Weights of a small GPT-style language model, trained from scratch on English Wikipedia.
Architecture: RMSNorm before each block, rotary positions, untied embeddings.
MLP neurons of a small language model. Each row is named by its layer, matrix (down: output weights) and neuron, and shows model dimensions 256-383. Each number is 128 + 24 x the weight over its row's rms, rounded and kept within 0 to 255. Numbers have three digits each.
A block is one neuron, or neurons of one layer that tend to fire together. Before each block is what it responds to, as a language model described it from the Wikipedia text at the highest values.

Mid-word "ia" fragments
L6.down985:147159140074112132145118131145120130103130156098094100111113159069154123106125131141133164135166118148139133171117145142116143132110131148156101133130156131163114149110155088097144061115170080135106127148104129140128085106147096097131108121131128156106113130139144138126108075125181142112149097114154136106162133137140116156141128089123123165150151142117108058110097143140139164115158
L6.down1210:115115101087103132088147108172105124105163137119142112136146120094125116129138124110160145132104141096120125165118157147117139140110120164111125125159092142123173131133105126096143119112177124170137153140146129095129136134133165151103157148104107108101172134103141104135139136147140129121175099152134127094142136155088123137154102104162132122134159147089074120164156120151133139088124

Mid-word name fragments
L8.down289:085094140158149111147128114113130093171095105137072164131083152125160098136092124087154154122152167123103111116081098109116100132092146136116126129122113110112102124174141145107113097118089152143107167131147121081157102110114099162146089154092153162143126116140128103126142110110128125104162133142122131192120127108124155122102106128121153102091157103172129089102114165121105144151105
L8.down815:141123155146175097097109105107149115131079118120145110112132123090129149118131135108106135134111138118121112157129115109120131091161091108170137125127108115119124113112127132093203162111113173123097162146120100103139150075149165136072121131126142122152096155140118099112122132152094150125077119120087183120182122143098125133136146098120115093113098155161103143151128114121109130083182
L8.down923:141127121124124103148143124156137084152102091141108109122096097106123096114107131148151106145101164105137123165125115146069123128148158127146099157139165144148109129137141138107179145121093154113162151136097142141125120109123126116183107144125154137109144118096118114138154128100109099116155082142150049187140148121119102123144151110135153140146133079176141153173166090102135133152098
L8.down974:137147127123076135138154110137147132092099181188124183139114103116125100164143114186107090185133143117140132145153107110145110125133137140089108142129110185112123148140128130131145109109132154142180117195119143157110144113145115163105141105156123150085132108111164093106118108148112157133085103154116125129121143126117127167141135163130083116161123134118130130107091116104101119113117
L8.down1205:155158104115157136131138137160155148101099151158117121136131135080123128090121178171097141154091139128131128109136121085154110111160152153184119111152115107093136189152091124134145168127087133101099134077127093161160146071121100093116104115126109121140140131120128074097149104131099143127130110137149120132118142145113126150098151115118150113093135092150101127118138137120159141154149
L8.down1242:146105127121121111113134126115150104110148140166131168119114109123118123139172108144104087123110126124162098111089150127071128118106137108115120141142144148116128133117131116066109101141121127109137087123123113144158117129102109103131135131141183120174121108112131120144156151132166145107207117199157136139138127106101142159165131125142115157155139125127113112113156125100136119161146
L8.down1305:139125148154098096094136144136195114144081138135147121138164145123125094141121117173162079127150104111111150112133179141139132163148144099140127150118113156125110109092110105130111071142104098129123111116102112109155109088122131130086119135096139127106116137145126103116116134160166150115174103158161148118117072123130109132134121143144091156124138126173116121114121105107088136114085
L8.down1482:132136119127130088119144178142104154130130144133165128134156192093166125109092145153096063124123132136151130139090136129113150153108170123106074150067110161118161143094136123135098151163142100113127113073084123096101102098110095102135108167085116170117141120182137159108115120107138148122164131127129078104181069166127137128137137141134140141115150108121100138084146120128115138109111

Preposition "on" before dates
L8.down35:138088150052119110159104120118124085118140159088132120156102118096143111121159162127124136121133130142121143129055145132156118109103140105107155152148060142186142109153127137121113118148076155107201062099107134112117162102138084134142116073134139141149151100089128126111110173131162124129121079145143122137173118152119137100130104108099148141129158120115109119126149136102152196103149
L8.down252:109169155132112146118092127122126105129147146126129114080146107138120101125135124137125055140079120155145064127113133092181133180148151188144175120127136121147141104141108107130127164177119115105135156129181107095163164157138109141123147132116127147110127134140123146163110140130110135135117113163111113133165148079112116145101125147174126142109144145147101142106142148048151119099131
L8.down1033:116128116134147110136141121085119109115132144133140103127104128126151117084129127137114135129127124138130130127116117150154135110152126153152081132133154155134135172101120112141157084125191142123124117109152122107200168155141101149104137121100122145126119113104114116174114168128125163133147131116154116128129130099109134146134097135147125157174117156134083117135096136157088125161165
L8.down1121:100140116111147101164092141123135130150134125095141135098101100134109179135120139132167121144149137092116150117102133144126142126164083149101102097113128093110118148136108134150101108176151130122161148099180115146110149093164152122104103095116128141125105135135159083136180104153154109152057134151139135139097162146108175091117100132088147126135132144169109132133135147104151142086180
L8.down1258:107114147110119120129086100128167147140121153137109119138135096102139122183130179126072162105104085109168115129070114136111116136138122094112120116140134091122135104173138139138120077133125126086136118131107134135123082111141165081191144094143164184136142126110124156141099116147140128134111137141118154101192127111125144119133145107097110117128136097146125076111114117132131150139077
L8.down1398:152119106133126141123137133092187104130097168112115159122161160055122149132100117088100100133107099140155166130136152131113151118108104138179125142117123130118112133161128134138143139152098092144148125116130129140110127120101124125154193130192115109153137094136047132172105123134143085089148106121133169114194133169078054155157137115121114133144183132107136130122136169079128097078136
L8.down1432:101113139131182118151121152145129129178103132087154150126124147100150109105116105089131091136137130142153139116163156111144099145095133157130113128132077114151117157165108114151110138121123127105086178107136159119142072127112124146172126164108145130089119124157122135098112123157070099155119149135142116083130147127077156131156126122146109171094138146145151120123079097141150121154120
L8.down1520:133155153122105132167107138123126114147115141141110111153120149109183107136102115123096098140071120112157131133110145175125114127160118129161100120090111075148115145184105128121107137118141103096117107101141120092147142117186122074119141091117119140127118124133123102140149135128128110146086096151098139175151110146118093119131145150129103128078159115093103128163111107123122100159133

Ends of time expressions
L5.down224:105099120130106148109154101120090120159128091150154138121149121099122185120084121132132116133131098111144147137096143111082142123155117100111157139120105144099122126115150160101118112141133118174125140179132137157130162133083122110161146168164131098155161106125109116094128123088164092123165100112178130121139152169114169120089152116141162182136120197129134154114144143113116154126133
L5.down1241:127181140118107146136141100151152103138122127122152145091140126113144149104160113111138158138170115124118173108156116134139124100161118157118115143102116120101139134119138121109154107122126133118107119142163173121109199089144144093135116145122137160135139131105113119109134095142177113141109137147125131103158182175090104134138147137138164121107125100114174132144133140111121110098098
L5.down1385:108134139101137127105103177157113139116161169124158129148136121105086112104170151122093097134138128095123128145130119133139113133141146105115173142118137104132136166123099156135131122137115115091151166094125110144118106140098097108136149113092123117111121091178105095148128142158150102129105106099102119132099117129093154168141130150137098137144124173092092150098128125125122128099152
L5.down1507:155143089093102114129109114143117140137140106133088137103144152103180102150118133099112156123105148156104160133066140131110115119119083127125112136077143117162119126158126146158124151130102161152141158187128130133118140097159163093173139140122175126092145129140169119093164103133157106134107132162124116133108158105074130087123125137124145110124096122108165142140219167148115139121076

Front, fragments, table numbers
L6.down290:096110111122126194147149144132109114107140075133132120171102117095170084154144190136119157133121157151124138124172154106151089126084135168113128111116112124103137103097128079134158133178146180133144148141165136102089125082111078139086158147117110093135139144140172139146182135134095111127129156110175157113147145139168128136124092080096120108124144117116120104119171095130108086129167
L6.down595:130160145114123140042116130151110135137124118138143171178135127175149106125127106106113158152093108148116127121131145138159107091120068098120094108115146135109162182133129127127127128110128118203141134102102120128147111115120137139149129137128152100125085093096135116142142120143102105149093137171136164193128153163110157133117125141162145158109108128126081142122134143136135136140140

Numeric values after labels
L6.down99:124100114146160137137105137118139104131131131119137138150178132093135130113133137077156132158142128113164135101111103111109134120155120142107159086122141144121147141125142168119121139120093130136142146101107147122121113126223087094147148159124086134126149075131138116147130106140125119105148182143171109104140121137143111104134139115106107136135147079095174151144154149081182158098114
L6.down368:152164119133147080132146125138109117117103123152093131133176122122113086129096179111117100143115112119147112107141103140112112149090137135144123148094098118123146096102114094082129116117091109097146143167096107136175090108148119090128148141107110148131160090142089180144106114129113121135158154111108136132146155154151098139126105117128167147137091151131141102117089099141125115125092

Sports result connectors
L6.down1126:128163081099126132121124126113101117115110153117097108150109131094142105139134126111096117143129098137130115112138127109159124072117147130135109128119093122135129155148114158134119106157142128137152128111108130120118168104073158117135118115169090107124146139115081097136119135119129137110122166121152119094163092106107101152136115123150148075143117128130133142082121144156131091107086
L6.down1493:118201085143097113167104125105168110130110172118117115180155137137092158156122087148161098124136083127159114156098157104126114115120092112187104128125065157163145113158139170078161156137172178088129112152104121105148153108103181100119113084159076127115114157132109156132106153112093124110159121111133128115166153174150105155113121111119138089092133120157124135131128145129134128144104

Sports wins and record pieces
L5.down396:126157155142125114115111125152110142100132184145134150120132117109146156100152155130159126143152073097116142136122119094116123150099135085125120123110092130100135124196102128116126147145105131083123128104108111135157152120144118124093132149127092113134113094162099125123103096106134123093161118063124098140131152124105137114162157143157128101142138081129092165149119136176148134139120
L5.down651:091147135107081138113110132124085112148117144129146090126098156158127134127138164121109099041156134130112108090148103102130104144120118127135120131161134091172117139126125099155117161152128104148085137132120127105147127132135145159155138125165131116134118050124139087140138093079131112081133145125105146119125123172087130126114150094129124105142153116154113086141086124168091128107090
L5.down890:134157106131120141133130134110090126135130092122182134138126153100144134143106114134098128107132102152123114130143092126181107129102160108137109113119123175155123132150119133156133109139132114167137145154134149134094108124154138114157114108088142146140109135083098111099126100171127087116096171167111114111154116078152143124152150132119138162108141131124126131107176148111133178117096
L5.down987:115157113119108150133105125158132117097122119109137161156109107089138145122165097133120111092151063142082143107134147081145117153112162164159142111092154126125167122124140146140129140146140111151113123137164134072150131122155123153085075146114144117147168112125092084074129144096154102170128143099107126137100104134136138147126127110169156118130099097138134164133137137160093119095123

Table pipe separators
L5.down140:101078113097143133151140156147132121117104139108133138150141153146127192132153141127134121149138172146111133122155134133119128138118141121114105134153114152133156104121122141127165112161134098135157147135132149117126141072123099153130087080108111162124127087167111182143155085172090118173134146095128169103145132172127121129168116129140127092086135094151109110156099127104161072101098
L5.down662:109154123138134114119166125120122117137124116097163078110128126161143140157128129067083112153110156129117164122089095168099147111150123119098108080136100121150125143135105074140147160124151103117142113116110147095151148106126112133118130126117150110137130169097132135177160157177137155112137209125164139155124126118152170109119137115115130123121164097177104075162155081092130138147120
L5.down1039:115137102152090099127148179136117144101179148132137128131165156115132134165119135056146128112134167133122142137125134154139100104119117189123168104121093168139130101102154152117138122102192125104148129146118107104106128110080095155110079119137102146120119132133137138122177152143122142117118100154175156121106147162157131131126125115100162123094136142092134108103099116093144111168118
L5.down1336:127128101088161104128117122123120149147133112136095142130145094164154117146124158144137139122208145159129132117122127092153124137134112121082194085123104126131170081132153176134116144114141119081137135156080113131109124091161121090090117079093111129096157139101101119130115117162117163128111107120126141160151112139187108138145150112139153104170121121145136110122078088103114179112116

Table cells and name fragments
L8.down109:153142178109107112119123123075118109136108127131149113128166133134094121150156111122146136106165106120160134125138135114115141134121147092125106096140169152112134142140157141129084126089130159097136111112091124083141144145094151148129144127134115147125145147112153107133109107156127146101100131165146162128132103142129128136120132112139132149122103123148134128087124079143165171170111
L8.down162:072096139119147128159148138159124128155126116140157128109092137162144134172159097092135132090156165167110127125121142124174148149120116087133167160125185119129073096107123113155146128106134137087148138084170132143099128171110169125186120107145115103148107135174134150180114125136130132105141100151050096086131116112118088132078144136144112099129107154125134127159098129103144126135151
L8.down243:112134125139168127152079141153097166179124167130137104150122158104149062106075118154097161124107090112165127128083159134091097152127133148105121126128136115105136125119127167119119147127156119150108123153090094126098173094182104102102156133132123098127119149160134166158117099118144144151125096117110123116143167172097136158104134093093101154136128131153135104095108133118132106120146
L8.down561:120139166138143093152125122105115167165123072133127133116130128103128110115109132146151122122098184138092145169102131182146133135170091167111183098133126139130129120134116109134077135133123160153112168148108155128128185105118134116124141144123109142140108122137107173158127144151124138102114119172115148099123097097137136123116166119112101121075135127109111118127166109061140107154170
L8.down751:094124104133096121142135133121166105104127084139133178148132107112096132144170142142106114129121110153124131160097124148113113106130113138098106124146078123156126084127122111152111147132147157106080124105104140090081106121104105085110134102160128096113140112118107132123132124088101129095167105151125123099123165118131103089165147119106119157118140138088150150092101088092089130108155
L8.down851:135091040117166116120119114156110130141161143147095094142171135113154093110154128130124114141157137084149115119116125139130141132152148064093135138129143156129106151145134101125156177123115145163110123102143114086120116114161130134115133123129145145117116126134103099192117076121135156048098095147145110140096152165135093089116119142139131151113145146106105141107103151128122112146129
L8.down1270:088149107124126127142116091140104124112143152049179128129143108143131156126113115112178105149135109105131111110111116106098104129116145138077161089137127167150118159130098142079147143165135095157130134121107165115133151099136146122163102135141114123150138105128194178097106098114105137140115181116120160114120159131159140120096132144162148134144138121175131149132108110114115157108118
L8.down1491:144117143141099110088140100135118143119102102155160162105136129080185082107073121188154116127157128159133111101121121108103182124145095156126117102125136168121167127114108124113102094143106167131112150202119159129156111134091115121144152112117124120129121130122120117125105163100152093098132111177153078090098123115104128121103088059154111110138144118133127089098144152160145100169128

Sports career narratives
L8.down18:123097109120119126153138159116122096105117151121115073156152113088141154151123164143130133110146101072127179111156139142146117115177178117102185100109151100132115120140150137141132132104106109144123116112145138107161125126116166111107164131128061108125152148137109101131110105173157098108109129099071147081143118146117146150120148114107113083176119126139118118149116122139118092120115
L8.down510:136122135145138137125129127085119153186125132117098142103090176123142065131138143151130088169135181164150129113119139094124137111107107143138141143133121106142154137108161106174119199162146148151102108134150134139148097165149122142121131127120136102185129153128124126143104110078157132134165108124131108145100135155174144120142099124123134184112179119128141119156141132115179137125121
L8.down564:145155093058111101136127080130110172109128150166100173106062097134143150167165179144106120136152118086144127151134184117102089130150159122078177116139092125099106115105109144079179090124142129142118137103122131126088136136105124168173142099141109115105152146118127148140156123122124164112152154104120098144136122163110168127161148121162115102123132148096121132113116112104110120145141
L8.down764:156148146121188114153133107142140117162123118138118092109129137120132156134175133125115105104165091147087136120092140137189129120129150133096192153148136135104122140132076110117135108108113127116106166163128200162081159097129134117117118119144059149082122111172105131135159123109137119128151101115090149104098125144136136098120107157098151102111141115178128161120129144113110133108132
L8.down796:137111110149117138127137126150157061141128166135121142095147166080107150115143079105136131164178138140087147119131161116152130118088135132130127115122138093137081147135136130145153117120094113078138092105156119093134145168091119157169120128143151134177118130159166132162144130124163123083118144143125118111173130146105164089136100139152110139166140111150153110164174126151129113151097
L8.down849:160122127135092135144163133141113064157132095136103116141112107127121121140157134132148165055132116098119139141124139139137096105163151129171143111089136127147103152143107085143131092097109099126130129135123140084156112085136154148118111148106103143141171106100139115121133132099126104152154150132101123134123088138128127146163086168140132124119136110158109113127145108174126144151090
L8.down1025:107130104137081123167162090168135113165121151142105110146151132095093121120115148155123119124132129148161132120164115107149178170121168118123095142200111115149096116138127160086105142140156120093098100113118145146122134160099147153148145123137097167142108115139097134144101111116150136098120122109093146109110118173089125117169159119166153101101124122129119145087100105140171155109118
L8.down1125:121140121122095086147104135112124082147102135170135139098152112101141156083109118090103083099153133149142107144103104155095112112130103106157106136147094100151107105138129116154127105151130107131129149114120176102123143091163118139140156123158106117126185119122111119208144138140161100140131121165141109125138136122130110161110176135120155201122108114142106167129127075140129086126126

Date-introducing prepositions
L8.down355:140172122091109170149095124180159089186142142135105118126125152111143125166141119139153136130099107145119139184089162062107107145117136131131131133175105130121110104129138094095101106130146150117158139082156101145161108097129148132119136145080076089170092086139117120127127133093137143176143117156150106124142137123163104125102113099115100126125134084136132142126089123087103161106147
L8.down440:154154100158158126122110089134111096113077138092140124133167134121145139119120104128125153168152128105104085113112150120133102123140168140090101124150193115116106161140131134078105150125078108072150118150090124125113121124138156078128089077121085130117133088165102143144133105128114109136088131140156181145151170134131129110114113088126127108124149133138103105148119141090126154147104
L8.down489:166128131095156095175121142120171112157141114111111087109143181151134104135140141127099109097109164135116152179089113142137142089143119139118141108140146100109114129137146175125137112085100164113146132118162121180113146073161121108174127122121135111145124133106098141125137137098060153118130096132143100092150125161080083093122205114106101088096137130111136117145156112119141143157135
L8.down499:117128140119090099085153117135139088118110111106100076110164132082145118094143136124133069120136132139104130160129103116091147111145114082159111116105130135155141121168128127110167137160089161129121148128107143136130166132135133164156100118133128124155163136121131137166133086146154125128104169129149132135113075097157132136110083147173113110140096105128146115087138127113085099139138
L8.down503:094127129145129131093134108130163129118089083157131087126154100109142112160145128098133118134161118088137112120138093101101132133140109105109139140173130115096119128089093152145123137146096145165058092141177178115116155159171135125123103119146149101142139145148142141085139115156108130139154133154111158136163107160146122136092074149102140121135134145092162108110121126127137124136135
L8.down700:162146181094129133163108068118144102134137129101095110095123146151145118133117141157135071101147102165118108189121119093131122137152177121104099149158111129174113162185104123115097110140148151129121135134142121174124156120135111142124133133098129135138184117195101188157157159129116113131122148149147117126136136170135088129157157099148131108095141107131161121145101136119089115121149
L8.down1041:166117109104139137124095107119129142146108129125117117089153167082154132142126070113147116152133132122152105139157158127104127146164107137138084107144175132142114165160108154108115131140114152179136135153136131088124127136161135155126164094134100175168121107141111133159143210134122131114103163134118110123134151109099105122150126172150134092160113120144084092128135125144123148079150
L8.down1156:128114136162117146114123127110168083115147112138130163121158137117161157118117119135150149104151126130085084164083065153167090115086110141119139127154119134122108110146160150127111096116101152153133143144112144139117108085127147156098100151130090150114155143116102171159103146097135146137162146168135157114206134124140098124140111097109128140134127137111085145105130112071166152142115

Mid-name word pieces
L5.down276:128141115166158126104157157161139124097108125123124134140128137166143151108107121077146101128113121093122151116140080133118120105137134166116100103073120087160123146146080102112135102127182123139110150147142153120131159084159082109116146161103144096097093112103099137141129118112106149125149134116089118123127132115091106119110129148147138110100145144172085145128121130125175117132120
L5.down487:133114112116098109136092120122095144126144117129115109131114135137180119093123146143145111132097147100117141130137134133153109125139119128139138107098125143128066116091115117113137119116139113145161110160082128168102175142150116106130118137099132088142085118176114126105115141128089141092117088150143133130136134144154148193158165127136114092099134112163135159079142153099126134148116
L5.down571:135077121101118145092160082082145109150109124100112150158125133142107077108127140107171148146150160076128116114145115136118122137118115146142123164107120123099090152116120154126170121124140154114158111142110109152108124092144079137122154147137122117124132078145147112105118138121118120120125148139098112120157069118149159117128146166117117104129147127075105142123161110169153162146122
L5.down1486:130142156077161128110153102113132120125116118176134138114142053147155150128112084097135122138104134083122087105164142112151162160122137146114122142115126145103120110114147123094123134125144147134131093120165106090120122157127183130136123184144116116146132134138153086183139155125073102167105121133131122130146146141109096133165174131123150113146137080175133114164146141145169137123098